{"rope_fraction": 1.0, "attn_scale": 0.125, "tie_embeddings": true, "extras": ["capped logits"], "init_std_o": 0.00627, "init_std_down": 0.00362, "optimizer": "muon_variant", "schedule": "wsd", "final_lr_fraction": 0.1, "batch_tokens": 32768, "doc_mask": true, "steps": 10117}
MLP neurons of a small language model. Each row is named by its layer, matrix (down: output weights) and neuron, and shows model dimensions 96-191. Each number is 128 + 24 x the weight over its row's rms, rounded and kept within 0 to 255. Numbers have three digits each.
After each neuron's rows, "fires before" lists the tokens most often just after its 100 highest values on Wikipedia text that the model never trained on.

L4.down139:076127110129158151142148106172113178142116098130141132145156078117130140149138148112146140099143157181151099136118135108158113095137143096150130163145152161114127130117132115089115127142126113118119129115090125120122136122113103130110175165094091101172156101128094124124089085157162138074
fires before: " of", "=", " and", ".", " in"

L4.down87:084120113141170150181171122142114129126154143111119129134172175153135143173121111165091112150118132118152125139083112144111141143098171139129062126148105075095141131104089125106119148121079156156100118071162078132135175098164128127135157117143096131129123140098119139118163148125142146130
fires before: "=", "\n\n"

L4.down797:139147134129111109181109145135113167116117109111169177088152130110108148125156134106111152166100148160134161142148102139135135141086196125136159096144150134124138094128082146103112068093169135096140141150156122151114157119139130142107124122148168126100158140131126136161120147161125162135
fires before: "io", "on", "la", "h", "ies", "g"

L7.down364:110121108107126121128154176130131138113150134136132118091118151132106095105116128175116092124142118123157105156105102106096134124150155115146130146147117137124165125143149139100130113132116095124146080176132152130171142107071145119156147112109108094165166146137127128118092120127197113176
fires before: " |", ".", ",", " (", " m"

L4.down82:153122150105118148141134160106113114159156168120179098166161115094143145148176152189160081170084100128080111138161156124129104115135105075127151155078137145173163124165124157132141115127106153115115140150147143134141092108136129118144097116119169180162136084124120138127140177128165137144
fires before: ")", "\n\n", "#", "wa", "born", " is"

L3.down885:112072143080119115125130100150128126123109074187160129142135091126154174134154181123087090125124117163128119165145151121117144135126140122129127159120122134140142140173093135132148145141148116187119117095186102126047168123124119127129158143092075126110150128123119137128077097141147087101
fires before: "=", " =", "ion", " and", " life"

L3.down447:134115184119106135129142154158119113098102127072118100109123089149137123151128151109114154143138135104091147090091118138101122124130109135152104116102112140126165091098151122159087145127168110178105133137117138104140163122124076169143155104141103137124111136115162174148159109143111116163
fires before: "=", " of"

L4.down190:121147133140104123123089120107141133143141134122110142156110160119137162118121111132148136148169090081153099143126121150159138108138157138113137112146123111131135134113165174153130102108127187161129111149142123102142147111129072091091136128124093107173146149164123114133115087158159149097
fires before: ":", "=", " |", " =", " Qualification"

L7.down935:108145101090112137150147155120183143129162098139173109093104149115124169157117117086148148109114115142158117116127112112154145103118129150104128135157095134087085118114151137136125149076120133158142166113097090166135149111117115141104145141125134131115115170125192146117119145132113115141
fires before: "|"

L4.down406:102139138137117091104146133106146128126136154114162131127143109167138131127125114176166148110083152122149120101102146096141140117122103129123130138127109177064159134106130127117091191151101097166166129136100145116160120111123155110104156146125140114111138140162135130150102119169132118171
fires before: " |", ")", "000", "."

L3.down465:146130165092147121177166175110094167117139127103149150151118083130138160083165192170125123126089124104118134170142144135122128089083139120153116151141165100127140115096084158108116137144117135141106109128171127101108082131143159119107138109133141152151129098152133147109098176170120136121
fires before: "=", "\n\n"

L7.down341:108150121184094123123115148149158134107121116118141122151113111131152117121130104119149129159161149097145133105144113156126116170146145169169117133158101148122137125120121128156090137122125082142074087176082153131102098137121081162085137125130134101124113121103107152174117130111153101135
fires before: "-", " of"

L7.down569:104097111123097114140120120135110117147175133113168129050095110100114141126106134130140072115118140104149090165132130133147103125092151118089163130129105152133109133114144118119136143157133163123089210165094131082133115125171184131132128126111112146129131124056127151157123132137123117124
fires before: ".", ",", " of", " and", " in"

L7.down468:154124117129089083159143101151136112129087113130128150128176114109130124108135080194130154142131110160152169119152099124091107113145081156107092114131134129145102096103138109160150115163137108129143136153167121151098143105116138094116158136134161133143150129171120090160103129128159150141
fires before: ",", ".", "″", " million", "0", "–"

L3.down164:153089144097152125123122144159116181137138155118157099139115131141116154128135123087133113091085145165112100121126130120111144121120121142131095168130127115124161126107125135102113168164126140097104095142126103125117176124154131130096147103165115123117095126111107104124136118166162127152
fires before: "\n", "ist", "y", "="

L4.down342:098117128136132164118072146145159136109131145152137128138150137089145138108141182163134086173109141100159139205114100155129162101095154135127128124097117144121114094123100109086149126156108129125151108149099138152135147130132153159169155119134152138145153157091112124126101135147106135128
fires before: "-", " round"

L3.down103:150111128134143115144102118118110128129166123138153175096146133158125116126145145163137125125121101098121135130126176162174136133167156133111149113138122115112078163115089125085177163161162117118144162136107153148127140134152151116113133147127098090135142147124066109120123097140150146118
fires before: "\n", "  ", " Qualification", " —", " Pts"

L4.down706:113149130125107096106096129103153113125124153141113112109150152144148155134120132073125123079085095147158130129138128095161121149125163173156065143132145149122123136096159144131121122144127136097141149099123138088143165141135114122139134119116145110134124096134151105133080103107196102128
fires before: " |", ".", ",", " in"

L7.down339:141136118129137133113133131181153066127116122114128080126107103113147109138175154114118152101119157108138146120140143124118145136115163140141132152091133144144115159148128117136176139114150088104112150087124144118119168079123141170089087117140107097154122125155149107132093132120081087117
fires before: "=", " |", ":"

L7.down235:153119132170160143147079099164159100123109094166131122114131137115147130143096175118093197163107094116111126098105127141095172151140122129167130174099167121126111133137114118121140118103161122168121173189104116153092116125109118102117146165148136105137128124118115119099090150156108152170
fires before: ","

L3.down667:095148107086114140135127105135127163141088137139151102119141138173153149108148141138099105123112087150138172125100177101113103131175104107140142114147103133089132101177095099141156149128168134155137109120143082114122156131126078130137104138120119167120115117110132139117125114119137132142
fires before: "\n", "  "

L7.down480:106150103123098122147166126067096109123129087137110168135090127096114149142157140144145101123121137147160089158177108093131156143123157165104186161134139106158133090123137110122161167119117138129144145136200126125104136158140142091172096145096104144145120127110103128134108126139130143147
fires before: "s", "ia", "a", "i", " is", "os"

L7.down769:164164090136112117142144198126151131152144110117150110108123124144099126128107180129122092098136169118124101143138127108115141130142101142088133162133128116154099104149135145148105093106146139057095155148117111121103104135130119148142150100171141165144107126097089127187080131149141124156
fires before: ".", " |", "\n"

L7.down663:094133116150079159079119091151109067149126098123111159109106144117144133122149067144100150125139132118129146094087122128093145109100138148095154130108089102120139171134119115106161118128151167162135130092125103112143117100136130164121106148101126136142124169120082136149141134173135094134
fires before: " for", " of", " to", "."

L7.down308:100163157125108113135139148106112125156082119100116107126105141073130105120122191161150158138163142114125124130133127106082099116115132120120127134121154125131116145129120127130104101105094144089106137096163095169141103156103142161118167099089112118115134134101124149106117087096171112110
fires before: " of", "-", " later", " before", " after", ","

L3.down238:101102145114132127109111113101116123142108131133150123096127150167120157116123129154092106112115146164136153070123145140130110143139138106134151153149072132114166089109109079134108149107079133189103096151157152131124139149116114142128156124088138129105098109134169111129137144170152134167
fires before: "=", "\n\n", "\n"

L4.down393:149103142129103153115153157131154112173128096167154160044151114118112128114113133126130094116098145119140108097124115113088100116138134127140127184154081120150088162127158120137123142139116047097131132107134112172134134119114100134139084146149117122098139114135115094131105143099132100149
fires before: "-"

L4.down804:139100137105152104123128182106120107128113112174137114113125119174100135099102122136110111104145127138099147162130112140103119144131189143121092122120143142111147122156103128136111100158137152159147159117080146125138096159138149137140115126125102157162125082168127121115117113148105100121
fires before: " the", " a", " an"

L4.down67:120125134145090119135141169134143151111084168125059149095126140144138118126114113156121123137136122142126135142087111132132152144143105099149105104167126164089116143153140132130133166149130139146095123142128162121070121147087127087120122112148108124107152103136128169110082081171121135130
fires before: "-"

L3.down263:141140122140143127135113150123101157086125125135113163130124138172165088083151170160128131140160097121116067153129122153174133139135104123141138126125138110108139129125112134132132130125113141128147112168121086081116123084140129120137142129101119129153152160117130099106135179166171118101
fires before: "-", "|", "\n"

L7.down5:112124118105098146109129087149102126094107114141129096086155089142139144127152105121082108120103129136140116141155127122127169115176120179129108161117157134173140166152127110151105116141105092119120115105129135129117159153150119109156085141155127116134119153130102121137139123106044108144
fires before: " |", " the"

L3.down194:112128127068137147120160120099123134148117133202087120051130110152080129118073163098129116124120167151122113122107128129125123122130122104115155150101125117139115137152125108163124172127142108149106096180158139086132137108146144167116142158118120108140119149129157109140132093148111113122
fires before: "  ", "\n", "\n\n", " +", " −"

L4.down668:097131093092132144108160115139084116117169146118112123088134123125143173135174139154150066133099098155134148075093137146151130133146142140108107168145112133128181126078111128141114125134091141164135137098134141094124141132155136093130112127129127132166140161158154123130162202123135081129
fires before: "\n\n", " a", " Serbia", " an"

L7.down886:124100125168152105159108104120161167116110149150117129046113125129129115162118116098137100153111095087158131125154112120134117150158146131138123147136162112108131121139094120127148126163136126147100148129144108112101114145142109137087130125152117135109153109089117128166091128151104138147
fires before: ","

L7.down461:138122141155109110113163124106153093147119118102115113104175186148127150129146143150142161160135139160176133106124153130098163133115138123096118140105147106111123137118089147133120154077155168128155123133098164164127108103145130160179182150139133123181116107111152143117164127143123179126
fires before: ";"

L3.down153:132113125081144130051097093145167121134137119170130159136121114110104135124129114197099130076139101128124163119127137141121131072133129135112136122138124128105125132118132133111143114132123132162122127135106122100145128116094144111122116171115107106112139159115109124109154144127134125129
fires before: " |", "%", " m", ")", " km"

L7.down232:129115120143127120090133129126137111122118125103094134110130072146133139163104147128113153126117128118152138057096144174159142132102112106136120169088145139104121132104128156111105137119115130131083152147142192087144137163108104139134117150142102133124120099109165131110089161169145130150
fires before: ":", "–", ")", "log", " |", " by"

L4.down952:103139137128140148113168150111091124131135074111150124129170114108103142139125153128120144135130141080159122130130110120147117140122119153135133107133090138098096123103139162090134149100111102127095175145099118093118189112158077155173145131093151083130110102123130094107110152145138129145
fires before: "-"

L4.down715:112113145150151096123128200106106113142109141136091113099137096149122142153153151152151133127128134111166129116086129118146137114115122136160153160151138169117115070099129127159138133131131122164120135148148146141175123129119138095161130172154111187142082107138115143147094107094129122104
fires before: "-"

L3.down813:125103128217128115163126146118116097118119112141100147100107132165134155124124121105098166105157121137149098097084150151121090147134113119119120132154111105096119127125103150128137138100093098156102147135126201093127168131120101128079112151137140115128172151119136154154119091138109080113
fires before: "\n", ".", " –", " (", ",", " |"

L3.down931:131093157121094122131146092110176097155147117105185083074175122163127154125117128094102118161131095127159124084150169141096123086149101126148121066175083133107134130108126124159141095096184144109122143154177146117135151138154101152111154146156119110143124109116159132118126164109125152142
fires before: "-", "|"

L3.down60:095117130126119082134104120136148109074122112138132107122163124135165060135134119144125166149137110134110123124143135154141089103105159058094134150133080094131132122114150163124141150119105135138092110150099093140094128119128148135116186139096096083115139153132152119150086122122133148143
fires before: "=", "ai", "ls"

L3.down212:161126106184129108141126127134135144135131110095163119074091112154147143134149127149113101101140079134107108134153156170158141128118078157152103087092118100109139137103140094115133122103134110182122126143198104106113139107143142107107123142127137143103144158109136117147087109134146106185
fires before: "-", "\n"

L7.down187:130115114129132146076160144089156120146107144143129143151101106144132131065128120210153100115101116160137090105131168068121113099144157154132147159175133109119118116080090145140152123117114101168129109104122137138182131142169156113171080146166128105132141123120182142136142126118135125153
fires before: "%", " |", " mi", " m", " km", " sq"

L4.down77:143148134135116158115127147167150131148122156153158105113116153132113163144069144094119160114119119127129148134151113170113117054128100103148163132133152121139094129145127110128131140118107153134105108091075133147150089130094128162109130177144131166187124177130067101139134096126161119144
fires before: "|", "-", "ne"

L7.down776:134107119154076146127113097129102083146141094147118106131127167130147121117174112114125106141101097122155143084139163134104152156139111163149134109139144112125152093134148161138130125109129140141134085164113140131132117115105105133108133187122113124126160162144147113123103117150128118148
fires before: " was", " is", " has", " of"

L4.down313:114131150072136171098159143091094124132159139088176120114132153113121166146122098088155081140130120123101136173120116119165137125138106118184118164147127127171119137170124131119134079103131093132159154153167136174095126129152163183150094121122138157139151116151124100124080166058122084165
fires before: "="

L7.down433:140147145118126139087109191113152078122136147109138092161101135135115132124139097149127150146111097154156130080129121155152137102105098136132106086150129143117161133114089184099134091139121105092112082140120151118122084132110171072091141149128156161148162146176123105140099123125113117124
fires before: "s"

L7.down256:124135111132124139142156146142112085124161143171097092109094113149122190118110097150150145107122139124123122112120117108111115127137135104156160171139183166098148138129107160148112150143151126105139093156101117057150123116132138136114123151134084154148123116121114117130116205146136117140
fires before: " |", "."

L7.down426:143143147155142159126168134119124110096153094136104105154144135107149131147123090117135134124146110118142129161132131146122144128127159089107120174154142126110153152169115142120167124125138108117159110133098118117128130157157132119112155141090139122123164121157097116137143182067186106111
fires before: "."

L4.down908:110138139102131118168115119185130143145120127115127140157129110132175158098119150132066131113177088133099090114107105142142147116109099137124097102161163145139102106122121139155128093166140170136120131110167152148103118140139140142120161159132132167168148150145141155161108169108124104103
fires before: "\n\n", "=", "i"

L3.down922:140111146123116139110111145143124180131136158178123117108131141116126167136095096117094128095128109172096174139141135116143162144146147131185150137145101109162142105093165123111121164146101143138091119140128103091116124168163131153113152149059146163153127116159147131145171155104113154118
fires before: ")", " |", ":", ",", "."

L7.down218:095120105158119137143103097164106177129107126100087167106133100112116134113154136116120142160172128174145109138111124115098128076129155118165137058131123093144165101129113150144104102089159165096109123131120153161104142138133170132133139109160114150142128144122144139107132097145123132120
fires before: " |", ":", "rs"

L7.down852:144115143115117127139143148126172105130145096119100113058176107147145139118146131194132171147134131126139103160139100143130159153125132142102105097134125136145122107154102100167133122137105106124166147149071132141131131107119118100095124111148123086126134108135095100090097118089132124097
fires before: "\n", " the", "  "

L4.down459:151154124168148159101127145147106126155131140161147119124139101114140155139144099105118129125138093141169135132110141154111125122135119153152152178175122136116122139129140106135129149088135166126087148126171094168095130170148118138112089191083133131137145109113139123160128169126133160172
fires before: ",", " the"

L3.down172:102116106126123095148132114137167126140117112168116133113180127153164113137094119148102092116095099133142159122161141131115116152130086145128091168184081117110135134176162114112127141129150114119098149094175122101117127141115141117133131142144125169131118109089168112086129145108142141115
fires before: ",", " |", ";", "\n\n", "\n"

L4.down753:129147123141123092144139134139142093108122096141097146131116139157070091111138093101109103139150161128135109117097151148103175127140097164172169136156125170112123124107152126159124132106110114056178141136139123160136133117185109140097166117085130156130136119129143130102093165164175128147
fires before: "-"

L4.down411:137115091132132091098121165109151146138151164139150119107164110144104169117117142129159123084155135127104124087094076098095098109123129166158148140103136121159105114147130138095165101106141130156159169100153107065120125168149116160104111152143141140146093096121121110112095126102106115146
fires before: "\n", "ton"

L7.down658:122124112163130110145131130175122154144106135125127135100103168153171181142118145115168141139129141080124148143146134159121134137137122139143087111127111124203121101150158121112119134150123103142157125160114157150123106120118093100137147116136146133100136157118103121131123092141132106122
fires before: " by", " in", " to"

L3.down445:115146153142154122125098113140131112132122134115159127111112135145081150118156127165149169115128088144112151147189136101119159123128102123117147138117163150120097131119119104093149156152155118152117130107129112132105177124086141158121142139079103145151098149111165148108182170129140139152
fires before: " |", " (", ",", ".", "s", ":"

L4.down346:112116153131093120130112133091129091095110111169121135119124142149138135149104184162124090161146075128138095138132144119136117106114100151137121100141139123133119152110108154116113215140180139148122115139132104138139131092129097160179157138103110169157134098146088102063126148145121127147
fires before: "-", "{"

L3.down601:153105101094119138131175132141126096162126131177161126163116168134107126142147115159127118088114124162141146117124122137111116106121123122131116148159167145123103160143141115127127149149142109148108071135128134064141108123090122113143090128137129102163106161137132142124131145106099148109
fires before: ".", " |", "\n\n"

L4.down875:153140134100152090172109133092162122148122118135136142138110174177118082146097165096119150146124192100138158196139138160099131111139158113101099105113110118130123166161119110113126132165128122126126204104127101090119125147142136153151114119094105156151112097129152170163118121160103115146
fires before: " |", " of", " (", ",", "\n", ":"

L3.down727:104142130138150154142123113123141066134083127130122101118151132098165170158139122092146128128152118128134157116106123127154139078135108180143140117109176115160139165115127133129107136115137126128105143155117127136072149136159108085096079122142129069145118155136142105124082137129116103141
fires before: ")", "–", "s", ":"

L7.down564:113094173105131126109162136124113108164126135140153137174154153102114136180113108104108191133131084106143161148142100145105145121115104117160107163104108137084093112131117144120134144144128117092168127090121161148142138129169125128148115153100105125120135103105125166171179122084107126129
fires before: " of", " States", ","

L4.down651:089123127112116127146118104129114140136123127151190122124126191134139126124104160150148117128110137076134103153148164065113119112149104180105152150189133149136115129144126150150115119137175193134143158135138145128116115094166130095109134129136099112167098117089144125091147108135107132140
fires before: " |", " in"

L7.down899:186118158068105137157087142131145103139126147103149111093168097123099145166104174144160121169133148166100146130139139103126097068143121092145157127141080085097158139138146118123109123098128122105126173124133116135121123124156096135150100143122183111124135123105133120092148128149116108125
fires before: "="

L7.down444:135121120134161111144143118185158080147138140126121138121122120065152149108105159092114169109154133148115137104132125134096157164129134123141160120146125119176159152098119121137110137143105120119143168113131176154111126117126161090160138135145135121114173079126154164130123098115093146160
fires before: "|", "="

L7.down11:135106135127134132133139093155186148115124097137084137086130125183147146122123111139106091074105112114149109155152148106137127180122112127067166115164120101116118117114139101149124070114129171118138117142100114058136151119129144101125118149111124129206114126154133099119133078148109145138
fires before: " 3", " 4", " 38", "87", " 1998", " 1997"

L7.down592:103102122150123120110154104169119127173108139091082134143095159081120139155142098144152157143189114123148121159147123146141093137153095154104138136131151181106156130098123140109124142117147116134139128135121115141111101121143126139115080136140116134159148139138129133112127106108165082158
fires before: " to", ",", " until"

L7.down841:089155137143144098134105120143105127072099118126118102137108112154101122117135110128105101125154107128087174127090152112133156138092136123145134094158109093115131115047123143136123127124120146142136148120104138125122140159081123129151177109129138124100101109137131118086081099145128137105
fires before: " |", " FW", " 9", " MF", " DF", "="

L3.down752:103118134153121149154102115111127165152154100125154125065133125130144179116149149136152136129117152126081157163158156162132125130132114130106120139145111133111101113120099108114149096115126121106107171110135088119116177132120135125136139163081112110151123138125156171132103113113155134145
fires before: "\n", "  ", " Qualification", " 4", " 3", " 6"

L7.down408:091109128124123161127100095132123133104092152131161136178133101148185148122142120114138149049173159122163149103143143166149101117145149137150104143148137129159095113104156138150119119111106084123137099138171129099107131139119143174129101164118132114143164133077165129146108104145108127185
fires before: "–", " –", ")", " 15", " ("

L7.down270:128133143161132131114186141116132160124054140125140093145108100141171128142139149160087111154116169122139133136134120089120109057126088140131148122124147098120121094121129080118149109119138147159147138128143154088127145128117115095117114104134135161117148109114095136158119110134131140119
fires before: ":", "s", " of"

L4.down409:140099142104123100131127144104115144131135112115113148066088119153116137111102127108116145139152150146155128090112101135103121073153102138126122106133113156095150123126097110146137096176190085151089139151091125119130140126139096171139110126115132065162111126134170128108151104107124145159
fires before: "\n", ";", " (", " –", ")", " |"

L7.down820:121112133146091112109165128125103115130120115126128133113110131102119075126100123182147157162158135127144160160124088178170076123144104135144130149159147105135142173129130176118125056142099120135118134072146147129162106164180152104108159155119098124069069085119152105127126127135181077114
fires before: ")", ":", " •", " (", "^", "52"

L3.down319:132142108145128127130136107167165090116117116127162110071100126111151125126104147123145134136112129129103165128109131117102124112159136169166114149110127165139111119094127133154153129132137130079123135128117111159113120122133140139114148174067109124133154133160150103114112148141142138173
fires before: " the", ",", " a", " she", " it"

L7.down809:119106154132121103116100125160126155093151134104134110082151137149111187174106141159157124139140146154108088131126142102123076143115122165111101166154143145077119163109125155103108150099165083142091148093127140116109094097119124123122112126149100119162141137100134143109156088125125121154
fires before: ";", ")", " |", "\n"

L7.down874:090104135111105142127157115120109058090120111158113130133110100112133129133098118112102115093147114165110172145122129122075108131140118161143109119156108142139155067121133124127143114105135129133107132106144106097142133123128115111136094124081135130171137079192130122161098120110153132144
fires before: ")", ",", "\n", " season", ".", ":"

L7.down909:147097136125105149077113154147096108089113066115147111091100091141094134135091112103128181133110130118161145172081119123103129129142153161169133145136150114140125122119135094119140146143130121151154115116132168148094096100134118176127134151142134141117104161167138138173126100124091093126
fires before: " as", " in", " for", " through", " by", " to"

L4.down550:159133129148149127140144119155123194136142136133146145147128119122118133130131158127117112148112107117119143132174140095123124139170112121136118123106146105120131147149127150098121161187151185123135162117145108143079176084140082105121111084129089116112116128080119132120147103102115129165
fires before: ",", " |"

L4.down659:167110113121128111096115126161112125104120144111100104099158123137109141098095150160128137154121108112101126120141128134127132125163149145148092134138154103146082151107143094106131194138084124152098150161144131138130110097168149117142155119138105132105114156128117145135101098149097127131
fires before: "N", "″", "W", "E", "l"

L7.down94:140120080142146123118168147197099085121120114143138087129112113122123179106149118127117163111077113088122110138175131147192101156132158113111114146135151176145122115147160121133129115126134141144155086113128124139141106101142132143113131175187087127139109178102127157160094096150172114126
fires before: " |", ";", " 0"

L4.down642:101175157143144103122146123131116129144122123161178134099144116127114173125091142108129113139135132133113099092138119100189060131125113121161130156118159159101138157119139096113109111143120120115114149123162138135135129138122147134126121133127105090127112103125124128121109146092120136095
fires before: " |", "\n", " Label"

L7.down508:129189159152125114108145143146103145179109130156166110169144121126128160097126143092116170151149210137137127151161140089155123087071100133109099115183145157173144080113133133119120114153108120165139122144172149121148091131156150138154126132141114110102145117133170112147132070114133131120
fires before: " from", ":", " |", " to", " by", " for"

L4.down352:133109083131172089131133127126150166160115127096170120086101121141165149090145144112141100129138124129127133180161122158153169136150125156164081115142122153107130141110116114128178108080105174142151133140166137100188125154092138099147108176124110114159128148123131121154104125118136107135
fires before: "-", "\n"

L3.down232:152127087140121155124120145155139116126144122121167142099154078154072134121104159147102111118092111109086128099162116096110092110084165159168151148125116097135127110133092107109158166164181162142092124090152128065120151126121146153137137121154094110149119187138129148110137183103098173176
fires before: " |", ")", ",", ".", " in"

L3.down126:118110134138126094141094094117157102131170132127089120096162085087113118148143104125126138121124123124092112108139119143139134121118099144125096171127133132145114152137119160100137103115129137074088145102127094132168129121154118125128137127140174149083161132153132138116143114154098104135
fires before: " |"

L3.down49:116154132140120155125112134124123151142093102105103147145149139162116112149164132165102156133135117107148140152109088122133110127123140092156110126127095167133107151125135126103107146176145139136113098125144159132148134110121140118152127090143122125085170110128136143127131129159101130161
fires before: "s", ":", "e", "name", "el"

L4.down178:120150101115119112153154115080122108111092105105150095116113098073115135093163179141145149137129118100150095156111107111128127169171130123069129119162132111123076141117111142108142118108142139091133102164147185137145115129108183131105190164108137097102102135085114142123116143149109106133
fires before: "=", "\n", ":", " (", " =", "in"

L3.down542:153132141111143130112115132146142093171141128122160114141089125124127118164151069106173120108143145135142141121142134132155101098075126089074131094101139140121118107091138121159114147170110126139049074121121130134125127128146161107120118141096159121154079126130135114157107140145157105157
fires before: "s", "re", "m"

L4.down49:110161112133175152066131162099099158114126141096165117086128136139101166112166093141148119082108137129143115143134155100111121130098159152111122102117113190113129098165113131136110120112121154132151172123082153129114135134091152141146133103142137146088107121146055112104115121162118146161
fires before: " |"

L3.down205:118141116106149097134114119126130142083135138108131133094133135150125123134133096107145123104096124082112080104130102144144117144128112124125116118105132092116126134155148141117134095147128125102119101069115127096116139114117119117118168141132118130126119084130119137115133116088173107113
fires before: " |", "."

L7.down643:144081102173133116175139162164118118115127104125158111111111134131087127115118107110146123149102114111111113105124144087114107103117185136121087122153151089095132139145134148116144116113085120160118180100138099171087111109172151130115141128129126129141143179109145131122120138178101144139
fires before: ",", ".", " in", ")"

L3.down257:137129129151115156088120175093158148112065110099127158107117105152140164070123154131156134102160136073118135150091150134133146111123117123192105162142119141106128110160118157109108102122128143143086104155132146125108121127120181089107132099133117089118104167112105103153108122164124125109
fires before: "-"

L4.down389:100128149111157120168131164110122083151115116121110127096108163109138149140142133102104143152094147123124098096106164159122128115139153141152085125177133103167095109145135122149102088099088136137128114101112097102151141139132110117125122090138114113116114100094159137127097101120103123137
fires before: " |", ":", "-"

L7.down722:155110134103101174116092127182110144186089131141126166116118144129130114134129111140116128110101110134152145158131124151136128091165143108123175117132170089100089109155123125102101120107186127114113160126101113141125116106101141129084114164150129070145135175150104168111140123089098121139
fires before: " |", ",", "\n\n", "\n", " Stadium"